MLP neurons of a small language model. Each row is named by its layer, matrix (gate and up: input weights) and neuron, and shows model dimensions 32-127. Each number is 500 + 50 x the weight over its row's rms, rounded and kept within 0 to 999. Numbers have three digits each. A neuron's up and down rows have the sign that makes its largest values positive.
A block is one neuron, or neurons of one layer that tend to fire together. Before each block is what it responds to, as a language model described it from the Wikipedia text at the highest values.

Responds to: Table header separator rows. Markdown table separator lines like |---|---|---| under headers of election, sports, and results tables, plus weaker hits on late header cells (%, PCT).
L7.gate590:509486450423571434451554500470446463530531537498469510481494501554434391594567558471509563428519400564483442523445447527411453508473560538565493468509517474470634461428490516409487531517388540447475602537468476533395513502543508462467495448514540435531452443413548538474521463421503495526
L7.up590:500399484491452405503513567520454548539501602575547481465481479472493449519452560514368507476570448458465549700489521537535484430503484606482577547462495468452432422491443598485488524521549475496426497477541424472364429453577548498525483406485512441476480554486501529555469485506461492485
L7.gate594:581443517499454469445493466545526513517466491441468412377512523548507471544493470509556534460441534549560512503432508435631493524425553462444547444553552472535506452556544507531449523479451505433491552553553546492407508471452604482416464572499462474399451487520535524422513552505525450590
L7.up594:482428505491554471485500464442381498526435484499394357514511549454355416502460520466484506409458621434524437472546392422546507434558424535475511522467491429507470535513460454587429461491488429530489475529470522459457401453411538484466472451439558494531490499529524573507494512493524521405

Responds to: Late table column separators. Pipe or semicolon delimiters between cells near the end of a table row, e.g. before a final column like Total, 2018, or a last score.
L5.gate194:575435513533513370517545546497507426550498432470450406536461527480515509574465507456465432578528416507555570563469520502469509512469465519549469486562504520485515481437532476536544528552500491548512521583615497494481519520437519509579540471524559445519483497502550449504461424523535463526
L5.up194:568529570532503444509498523550529460530456409462523388559493531536484465568535466563500488464523479452432527444532570511582482512568501411493422569463521517553479469479578459513579503438420500498476622519499467562521502499456528467525511452454483517522496521583460457585559575455561512446
L5.gate203:502464528565416407432575500453508515496489477475536469522493478489531430449492535510501577570445522475472506523590530458489458526491520520446426476416404534510474520454544396520573493518413519464409623552534533518498515510617407523539427564547453489472441504551465534476458546476415503582
L5.up203:395501527398447501519471509484393540451413463531528552478542481542493439378488448620487465532511526530458438505489512450578538566474476490525485538566515564540536575517469515529507520517511550425541423577530477521539508427430526450502464451498459547454586430480527545569514480526481448508
L5.gate211:586501553478697571448562528479542582392401505546579470474542472533557449523507560523488466516529558592495434517494465528517505595469442509462491464500489464479544522466395587512542565479476442561474514448527346507503514583414535477528453502460550537541393575513516476492479505554442503522
L5.up211:488536526436523550484420564534533423475451497555547522501500508585489450499497463500562370477575531532505480534528446599479483550510536440454440477431480455505497409492491517510515484418526569480540520542456488507434454625443558426444517456526503538508538532447575479486559527419503540475
L5.gate214:466425512508414449574521542557469504582563567538512510557529464427491482477528681441446578500504493494482417511440519423417468452562526507455349408523489551503487541596576531497521511487479495497427486466463537439553564418458477467545516473502570510538507413490598460532499562489452511492
L5.up214:434477521565409428489429582469549482578435509556470495502531468503481528451473616514521533527519494498535423497472562452459421551572443507490459508473466489439465512491345517515509411491449541529451539589427502442511596546456403617455523497436503543500542516495568480504534436498456513405
L5.gate226:494492506494538457540501434493483540539566508526546461449515507464487471557438532521413490584446410501487528454455457390477559478474498525434478515535508568599489612443528346468529528446510438481643477504508528495508544465395543511569544439441462510582560477453461564581521584506495482508
L5.up226:485517488495523422413494542519615509501412490484458458504484483494415501516547572468377630502415483477527604446474496554387558395594506522439512557481484476447460531529492618507522560398452502455460502434526528489460555550563515375494451444455473547491489530584506486546450483489438519521
L5.gate523:473429496502487474444499526554443516461481378514499453520492590509526475513536517519467533457538513550460480541568469418504544544519599435484470537588544529459510599572430559469451493534449419565517410444525468429467531386496469473515570539518525563413461521605464505545518554440509473493
L5.up523:540521558559494560571517509523565474527465480575513565529436530554450482477483493407536482519500441532407453517563489511476464430503540470586580438503555563496518510495502508544462530449510504499510545510497585465544483547530484483464528516513529438522482510559456519578420434507418552498
L5.gate609:429441438581442403457616540471435551505440542515505529529483461551471510571464399463470512452495499487461398595533521497506568401517617531416540541472470545431497518496507526598382495486476515526549489417523487518430496424521437483477557520400579517487474478528491616549537516518451445479
L5.up609:534563475493519591575499416401474487506520547442525526370541494489474499458509497555419532544488557456538459385491542554470475581463508374533448437473511491516401491493575380462556501436534481528501490525489465490518535496506474433509507550519430489545461467455550533455560488497519568514
L5.gate770:529495495523581466422541547556548481487466449496487412586452516474446529480508480537485481547384500521496491470449411504418485537557503487502542456508522560500558520458515526575516459434482464392499530490491478633424553475468542504470485463576454495508484482533633511476505468441524511460
L5.up770:407540533541513513449498539549521428550443397514419490485557481436473492555549495485511475491455478471479530557474474494566582454502522507568531455404545552490523476446491442525466533392490439440514403443505495486457475486452484444530524530422602497482458523527434441558551593525568510408

Responds to: Participles, table separators. Past participles opening a by/in phrase (directed by, owned by, recorded with) and markdown table separator rows like |---|---|.
L9.gate204:493472538506483474486524544515476438570543506410413488556487424509433481470525588637539511528527488457456513440618450504453557474386561444408558495381470383553460534497551421475469523472574518416512502466435588513428493596553522519496570519456514453525492581523483662440534506430477483501
L9.up204:463520449514489463448499541523425471545475541551377461547487471492556476501514463557489505561454502504482486393483475554502467446506467438494496536382519589427505469465419492522490510500525644492476537446451506509578577486546493501445542506425473508512496442413565468471527478448457563310
L9.gate465:581489525503464515523542480567471473499437509481459473490540604546482534473383452446481471489491629442532507509573495472533498517499498496537537483484447473460544457529496497555541472499513476475573481588443473483468513386542476559473459587548421512526531500513546541450494447432507514537
L9.up465:456429547535573438413535474489520429517454433491531497475497512605461593520475482440501484418542432492484517503502492507510504437557505506512550464489555512472561523555596556565511535527530509529454461486564530477491490487550468488504478504485503515486587550511443571543541493469368488502
L9.gate507:448538472423472542469538434516518560558475576470496404524394558494379515431484545469507541463501445516541440547490427475442518469455385539490566499502547525556479494444491498446484513495487609459550525485514443513535448363537502449553457448471528408465393560558554488556400487567501512461
L9.up507:534480491499560558491442527584434435440505502581380525575446610562526494521478590487614481552545517519514510462397474499470492472471502395535497465491560486556463562500538490473467451492479528536500515464455452466418613482424530531494437487427427445514502462459475470441385530514575489531
L9.gate562:518598511495595499487527575502426450519486483515479469533422471498468484473538473580503485590535475473520529457493502574460495509471524517455453530492487439454495433485544528472439504473469501474491549537476459477531476511455511538534435468515522472505375463515534468508386474411476525566
L9.up562:397468459495502524514528471488532546598508465447414460669471462575515472507512490534458559479558480481526547454541493573526498497448436580447525529473592460506393482443477587407432612486423491551471564526455429488486487509508545513450565534421480428487508511539436475535489546456483465583

Responds to: Words completing function phrases. Function words that complete set phrases, usually right after a preposition or comma: for example, in particular, in turn, in which, at all, for only; also both, either, instead.
L5.gate120:470546467510534476500552522489441446368490525472528508536467402519567630542495598463486477531507518553578377519566467563492603567508473561515315522470570483498525526478410484522491487563526463560483423549544564484434428536533593480562444513613443498491470475500496532496547482587543561471
L5.up120:462479439526483446509530605498475514486522515477533494435500473574591505550495430476443491490534507487506555540494438494504486524400461579537527460542637550428516469581530544537519525498414500543401440539528471514505479501474481565473502536494520493440438487512572542590413557572493475536
L5.gate129:590462582454541483494397494522424516486524596480561492479571487505484495550521541530465365519502554478547517456401496524463470489502467526433432560449419563585510531455503505555449542539489535483511477508529481499564488494456512448438472470494468468491423481441479381500500525443408522538
L5.up129:488387490472461439476522502486492456525506562523453426478523492484539460512499535468507497472458531508505513482462545472460429592501518444595523515556590524470448446551551486503527392454506451537464484555473517515569525528570595453529425431509556441568578542561387464507554473548411531447
L5.gate216:395570528510461470496522424391483445474487429409541537466455515592523394401515571424416432546535600516476536517494552445478617501467562459417422458495459546446545519451352461521519469485501560472546518539447511431446404493562516522588442527515484563565549557508424503520505555466437440472
L5.up216:503495486468525494553520477417505471493528507491508585546579582431476459556443506478511405528461514499476462467549568588494604414492497540420412511511507527559441542505488469585535521447524514495541517434509451508500413412474460476540409573499492529579460628415439653496478461517451540564
L5.gate402:582472503458473579502449498528434565594456473500539435421523515534509559583522432514466536433558462522565463481409573487459488492477408518458505432564574409473424482466526451444445516461521605388583514402493505503518573428516463457499461553465535615500468435546504435551548583443495499562
L5.up402:536490493456524498475631501567625541619449448523524491490516572545477458573630506487526541508451526445466459457484514539452543481468471534531562493441610466495432459504454486556492530526523559457462510457472561521514522463561519485439515485479456558553441461367477603478485515398497379497
L5.gate435:590411464548506508561539404426479417484527519507471507457473474503535532446596478464479513584485590536487491480564497465448445547484518518581378574495491521529541486465442563426448486531537540474534548527482532467476530493424544450426518426495589475554508430482605535513507524517567470427
L5.up435:589533446509543489519532519462489571567576575487562568363537498514486550553496511520484525536442429453441510554524426509489547484448620536564402503649529552488464469490532563524473534472527487484528464519583482558607553447513601501419553462495529514587519455540568430419507430504502573512
L5.gate682:510516486460604481485501523487496471492474523428495475549492543478583512528511480436527452541437511496420509477576475445412465433531556443478469458462498523492520493410523470404567540462514452561543469541556516548475464585484512446422424537441480489446443551529453478538445530634516569532
L5.up682:507582581520551451469544467450453515441398559482597618477483486469490461624456435404467431473473560511483464510455461501456448474364507412520483513523581539545506493500473523565453553466534527451430398501519484510556457519549478475527534450522471523471579572512588490510440438568513515537
L5.gate691:464524479479527555448540538518418528428434483437442488489518559570472472428492470512591479555416513530501485521471587532440557432442471532521590484487496478528394519482530502522526401612516556476428540556527553478562487483535462522471554510377487487549474506558456520422500545500474458522
L5.up691:409512509422498440592599567516454554453535495556510560393494548493496504516563469547477541561501576567569451484451539551497444481523530587447496483525466470523463481557548493465528577490594534581517550410546574439582637500559480583550429501442477488534465559508503510466497506422544462451
L5.gate780:512487576462515453485555472493485452461448572489447570467428492430471472517425521517486514565482499467482429489434447439543569554479477539487505504584506605598468468463531442504472527516465513527562523513503399520525522545505540433532442421460449554479577473528352446508445488540458553502
L5.up780:495404634401537471506443568548517445416531605492453477505458471503532531520502543558510518597535447544502458514424425439479524452569407420435440430472434473548502502522497427510509519458590496515532556562413479464490424570423613556507560420492466438475490516517444488479482467487597454528

Responds to: Coordinated modifier joiners. Commas, and, or, to placed between two adjectives sharing one noun (local and state, wholesale and retail, mid to late); also number commas (9,283) and table cells.
L5.gate16:529479496477540528497566397488478495495424519538486474502530439534601499482473478484495468446497521512499479467564430499569565540440525453513463548495540494538481504390403489476456466599558480452471495483502427516486525501431462491473475491470508437509424475555507494449522530526484426459
L5.up16:523465473482464564507410426479546542443510428541475581546561456604511431458470397514477395485415449454459426524483387474470570504487556569528503431544580458394443427484515473540401644552566564523451566408500570499478417469432520434460485482495519487460458507426499493588612517471533467492
L5.gate87:396517423628483427499439539423454407526456522574476519470606495511544454505490523505460478526450565375502526567474470533441532473516503431479509596467587449425436563553472550519418456630517564493510521502562474531536398459410540550586491477519541496492533500539494508556553475581504464486
L5.up87:466522435499478481499503503448549506480554492602463596513435505413514563470454474498466492462511525459534489445537464491462530450533486462513504505564471538559497508432517480446479392485432548594449560446448479484536486382540428477496500544564513489500564531507561475536549488511514505538
L5.gate173:456530394468461508503481509408502549516536531502454525603492418441566517480473433528500509455527534498536498538516460458538621458402437522533463495553457475472435518507543415506508400486562623485515569466529501479621482482552584400475483519573489504393393490523445482523532469452532375451
L5.up173:414527440406436461572476569387440478591536512541474466579422457445528441479613465493469534442493562446527415548488455456569571473513423455494543528503511550499512410513505505440529456429520498502540542473471573432448537510479494456517570517517451488465356541489478455533509521485460471566
L5.gate297:537475470598492546548510490494538392481515429497535386447536485479507467481535459519428536582479470447488507515535527453535570453468458482554572527484529535525538526502526460488547449492477496531580494432530512465467445486501512579521461462574470549533462526492509471569476473486531544471
L5.up297:469350424459477455533502448531471492530588556530460519601599550476599482390503495434522535524489470529489536501559414618492497443643540522419470557518521567574526533493591545467482522488571426554536500505516539571486551552465479504487457495470578479496492481507527564533493531551469488520
L5.gate323:511453475480517503615445450462452390490516502642537526571508522510485391503495359454440482568488483447535458529464446555463589572470495394497560490443479504471512501533531458478502604457498549504463551554513545398527565515523462452547454512523557454437536607542549554525586517534506434495
L5.up323:507423517537385522648516540501475513457496496489531607534494486492532468512529493549430487433431503442539566576500529493498566497495386516482511508451550543516450569485478529508562506541529476447479464482458534523498541423473463500500555535517585479357469537440484490538392441521549526521
L5.gate348:451515497499519481562508393496493538527560501465397494555412440451546472420558455467454413455534492516436461545583503475467498459471496470548432531510515562564466427476468503500501453477620590482487488449494494499520479448547508418468461449510462524521440559535441501595423507480533454505
L5.up348:439544495515405548539531461506528463478564467471484577470518398449510497468613439489438455504510499580476457421514434535504575472416437496545488483504527505540524426503382492520530426421544444543527432480476452464527481440550530481503536475475457482515499458556432486438456543495476466583
L5.gate633:462515501560468435524516443473549519518607556522509524444439557481581478439504545492535444451517433510576526480425473549470488494444602494483548536481493427481454463481468476435526470502511592450483577511460452498521595437574575481546568546524507543547469512578534472541500545463475492498
L5.up633:481436531564546480562466458587538513519449404527450514428469603510455447534518493480502505579483530459479476515445447526510505486437493506451515545541526456526510490519521448482563517515563581571416621517451590574486574486496471549528568494476488507435432439489528442458470546442545445423
L5.gate644:540513527465461430587424514575444551500516450579510467567519450469571492501496471510465440426428565427454536462513539485575498491483439447470553599475593515523417451397455508414494472493456526442465538484480442390496515528459453428531468490467425500461443504537456556457523440419484430354
L5.up644:445500548442392437630460451475539374470463460553469520425429449569407531477508513524510541552519515574433493485456531506439568444549412565528491455527569464470472536426473471518466521450515525453526528477504478540425595570494514488516537522490455501427393523500556502573489554514487518437

Responds to: Adjective coordinators and intensifiers. Commas, and, or, to that join two stacked adjectives before a noun (fresh, powerful; deadly and obsessed), plus degree words like more, newly, fiercely.
L7.gate374:545494488505489431560503450564468449512490479571584522524504517524480482493469549528438516433506477405500459564515535474534532601458450451467502514509509524571558498517455459491498513492529497530503532543482487392482510547509514391453502459495544468485445492517501477529470467457457434521
L7.up374:442512435445490381524547454488560498580526545526498526553440499470472456526525547502462611504550475587523519559413497492502537540576539420462572445467519523391587488528521538419565461507506511467536530543560530404525547553484547447500459519499505448460419633483393449444418554432530495568
L7.gate480:507445407562489601525529589471530432497436586531426483515474492580454570497465501460463448503546540540454509602551563535474513529448457494468526418520442510574476489475444453490525535520515648574554464552476495411442486403523549389533626452469391450487478570574486545492400435490440346497
L7.up480:535495567462574509564494375682533486550628599481547543371537544508527477578562606530553512471545480486582546452502447468452550488534502491491475546530552460521554405430466575462502488533436572577502494509542474418472560535548537502443490478554545507504565430485493474481463465532473489479

Responds to: Table cell separators. Pipe separators between cells in wiki tables of years, scores and stats, mostly after a number, e.g. 2019 | 2020, 0–17 | 0%, 4 | 1; also semicolons in number lists.
L7.gate193:385547481507532427503566472542563510508519388497563432490456489523594475631502549532498514540511431555436432486458515474514497510536423501473447489457456514535481505514483409541495571479494512436556640493440450388483478484431442529523636551484610464507464485513501484581449545491385562584
L7.up193:472496567527519553391575481552551451499500402471491555577519490536600483399499564468575439511443553535482519554505375566486487367455432483520475569522475557449486523507432453538595403471477538519524498486456490442588464563507457484496574435518492470450500464376560585543564495504477459550
L7.gate747:490433476538439573496618550570498620489485438528496507477556454469419496540486536504500526503596414520464595505499434495481464441492505558504371503457492520500540519551424517493553539503501502497528476476454534600576438452518533444534516486502528532509499402603463471547514478566444591541
L7.up747:544571456491489491416453473534459436547484475518531517567468490409416515569462480461539548558493486453480545538468520540414481453552504506584556516460509429458622417500575512527493484466468484460534457485497551403429542559452570478500558536465625515485518427505410439464529484578356532567

Responds to: Passive participles before "by". Past participles in credit or attribution phrases that predict "by", such as directed, composed, written, produced, plus table header-row ends like "Total |".
L5.gate46:513535525483540488561490546546470422495505526550470479487447577513506381474439486522532419524494452518484497515538404495578493517601418506440511546326530556436484483437494566519465567529529467470561465513547519470445513429557445585516560551418492518452490622533492489481460547573439480472
L5.up46:564478473535447469528440549506433507537513477483502508438467506518490413508474415477518548489523427497597623588451431495469507536470497410423471509556428504435402491583475595497457566447467442549457570537436477533458509443576500419435539386493469434477515514549451462551500439520532518434
L5.gate88:403512445556592522540551578589455434480535572498512537521516472563434431486430519496480411570571555492384526574512490520472506459432407465464509565547472484549475424587521514477389466542476541514525480558507522482422579539512458438592508453492638507572547540564509512562493471442493485510
L5.up88:508533403410578524536489484529474419452495527504547479538543558553535554496454465456513551530469496510441494531622546442404475462517409442494548509476472516408512364500386567526514569511452563594497625546498453419512481541486489490497468488487543503468456505485551510578505475462541476552
L5.gate253:476462488554447553475472435542423467522466458484440569513499512466451530521479451560527468494405500526561507550455471555486454461622468420440493573468597565457448551606491447518568518532472474477506415597492399510504584442441510556465530444489438445493530522565391475491434486579529483474
L5.up253:462452460394477495509607511535407426494428489387528514534543489542563418434444483467511564501508454453457508454537460532440487527508560475473534475522502479531427416631503545570396490522585486536464546505542518441469533478513524546540461483496471552481462471552487584514571586475436430530
L5.gate264:527485530467462447532487483460516493537457480447501421517469406535425602559460514525531420446457497628480548536462546496481409498417524513481560477522553473382433430418511366459434468491442514565466522502450521452544517558528492511481456547470493325380405536595529499546513516537372557361
L5.up264:515423482635377615507482407444543396513464544498497588489517548463545499383435488417484481446462376491402530490494609514484530496472481485426459510465618476579582473550485509407569454472543484540445521506442577611474509462501516486469459536549486510417491547564472514491524529522539511497
L5.gate277:573503525458567525471501476468561431328477376486497449521483478668524400472533483497513562482518496536472445565446561455445521584547539545472575411486555416428456410477564515504502501515416471455567515579480433455471541429578474444532532528468440516412435480447526593500480526522475549536
L5.up277:458586471540570452443562498477481490524526544462542465514442523494498448521489544489541445564487558424464483502503612478482484545420469476585564511504529478383434507404497428503465492459531538398547548586509504529636527559408629492517456545470477517480464495512412472532410519552398520526
L5.gate390:534549562486483448477545480456462496538459513536401498443453512503443529469443516539416469460468492481543452506514449419570503468463509531491523554539443491450540541412490483502528481528514548514502478496476549490544412516511611526506500555434585484488506503443462496569426550435461462467
L5.up390:514555465497450531571502457501563556553559533477515547516468595570473497532428441511462534428439470507512474517395434546521492585478541481441497503546519514551540506478431562542496542452493519467599536592556564505516516600568494430515468545489471386595422656556409500551426452552493543486
L5.gate611:501447530477578480458561499515509411520514505575573541483522511428503464489420409539507487398477406549499524494476566506540559478480500415409558487559570445432540446531515538507470528406410481570442507497532513442419519381462509516549487535458461461466509516489472602620554489442445525437
L5.up611:542548541427479466527564450482539485524513446590466532497556454568461476514477441540491566568537425480533474574454522531528519474635505517555463530598508477389446458467584591496417550409425477514556522602534470466480532498423506523541472436492497576495455520566486539583538537501483456414
L5.gate652:548436493486492398482468404440471432567514485488541534511500519421585487512468518559536564464527449561457548516507564469506416528511590452494463518488478370450532467451588483584472427493370494517428558484467519500452504409482496442521500552456543511448459554431523551435522444430539496426
L5.up652:447523562448457543497503514450541450447470478375453516432569448537530476509441555527524440560526539433622536482462495477558538512488397485512512516426493433417555513539545559543539544527492456429545521454496606540499508483559511525506399514464543491532548520452516477445402528424519497474

Responds to: Exception and restriction words. Mid-clause words marking limits or absence, such as only, except, without and no, plus many scattered unrelated tokens (scores, name pieces, verbs).
L9.gate23:570488441488531455527481429527584518551488501516532534443602419500603570455495502537511429617466548427453453464477486517458543508523400442476417455572494451501450545445489378436546609413598550474599443463457523512546468477483459502425541552446501464473491564545471499439529423562593461430
L9.up23:511449442425456540551525457599448420500478533587544561525443398469512466514504409469434422461484588468528530501595489541413553486546498501517540489427407481547569499377415495494557422561556459501523464542417502522467565459461537449429491505479498517543431564375544514517555502467581529539
L9.gate293:522457467483445464476499491506535534464482477500478552516547542406412481463511530499545476429520475497514515522552460506534470507428508508523483526379503440531540590500461566485464488515485512457583445467518497403499500495424539468455548392549453510363480491482535520526473531441477525592
L9.up293:415497600527493477526524528509460399520544528504536536460614362381519509522479509535485544508515525544579586501536516432479498523415402517439563485489450486478555478479397439454514585549522518542467442397533508536459544448589507440504462472479490535478564498449571478396375441397477484580
L9.gate332:526508558548431447439479483589449545438427416532561542569429446479596535513558531447449475506535559408424458492448482543502527570484553510419539440414548475567542452456433503529428554492575555446580512527497578497427456482552549504492446469451516493405546547540496455474500559540540533547
L9.up332:458496498479498524576378496475448577479530543513479508504452485461567577512550473519524486526547510530458515498474556446480505564482505587507522536548579613543528521461511453549491506570512564580481436630504441507433521488471439530576387507555380493460511569440425497497536430549574567571
L9.gate433:527515525541535483416533527430499472428465494557544592554528560480411521525560409475525432514542466551571483503443524501510517492421466498525504474422636388494531586538498501429525386492521492480500528491452521464491419487523527551537477400506513442466480535541523399475508491485437436450
L9.up433:443498540435421548433614414572464484522532438528504508445488518486451563433545470441494535552449518597507460488325455514532471532554425497464528514573556505545518506470442430501572543453475384441505523556458445492448485540599548482521470553458515516516524448569579507431435449481595535519

Responds to: Before an upcoming number. Function words just before a quantity or figure, such as of, than, approximately, up to, at the age of, capacity of 450.
L9.gate202:549514506528463428541551453487538474436441505479400437431456459501440480587515418483578492465578550623506417478509567526519514556544537464516580505495468531447490515439502455513561530446496499489545426477493554481566477359469603549553523521396560561539501573443483534548517557526470444517
L9.up202:555494462385512480491510510556447544473468604472478501464488596545509380546465507450588486461532488564457460465540452441584495528461453424580471498545518526517516497473557570483470552453509397497568443481452512509460465487424532606565621513374509498524510570557493478560544510419455517488
L9.gate342:457520547404516509517529437570456568542551556488409489486503517391431452566433461577519552521534554511548467512459515476542434542425477497471513546426493507473448424442503451509492505390399424538503502547589526498408517532447507407589541593420493519549490592484476553490504448533473573491
L9.up342:462475526481542549453501391424520527496536530428457549546564493349450508405510544520421434543561477630452451588600486535573485509415491473500454499525499516508541516482460442462498501445430453472545430550482485511495549448513509473560532471527540449498455521460480593425489410536534550525
L9.gate405:563385502467443633504489508501560455475483543508507550511596514501533501515463491542600561527476498478461549511531487528560585562529438547541530572405411441471491417546438399580490519440423484412595448594513581513396499494458509404506533497525450513442329408498435592486507471637466445534
L9.up405:493495471467495499440556514441442597520537534540579537526532478498481543541439368426530471385519445460492510543488532460463468477475478474460535412481447540472483524479460498579465476528397433528506456514548472530509534483486436522544463426499549436477446494460477573487469540437497532487
L9.gate699:497479488489597440428515512496678445441455460600539477542496538493527444428533458491525444560542507499402425455618507507553448579531525523377406361534407399513562514408454385514447451437534535499560483514467473488445476506483395550547430548434456530469572495450488572450487539471400548484
L9.up699:493534497429518479487478599550492471489498494496526539459546506493488562629529439538463520591545462634453481574548431449585456474569454488479549496566489443461474528437519413534449480545525582515456490507507550383487489399539500433581541485463562511515541469482492395607493490491487474562

Responds to: Idiom-final connective words. The last word of fixed connective phrases such as in turn, on the other hand, as well, and at that point, plus final digits completing years or table numbers.
L7.gate62:512565528483571571404541438508503420508534547476446523385499436519583454545520494452549435446531577494522458537491474502598504534496603578450496496545525458423526450572466433458505474433531546454506481504556437469467473530464507555524468521545573543405551548458443496506541516474516405437
L7.up62:503482516510542481439517509466461508500514517476531582475401534547462502572462457549469540512557524492415467494531511526558448553545548547498470501460515439483545512496563483575617551533537509531569407504572583518499463562523456510482575523509502474539506473465448550465547432536589544531
L7.gate790:449519480450489551482501495462442552547454518487593477498557460500608561470497375488587591486469560563426444517502510527521442522549515423574467424528505460508550529441478525455580452518552557507488401461521539488421510462488595556592514549443527454455411478568548539483445496420583538541
L7.up790:491433476474565606444566551413406497537486419547568460482517554454471496540471476538663466478585458558376506558475485451432483451467551479462555551523493605516523387520588508553479514469544596437576502521546465555488533469434556504470496511499527611468488564494538428596463496474468565528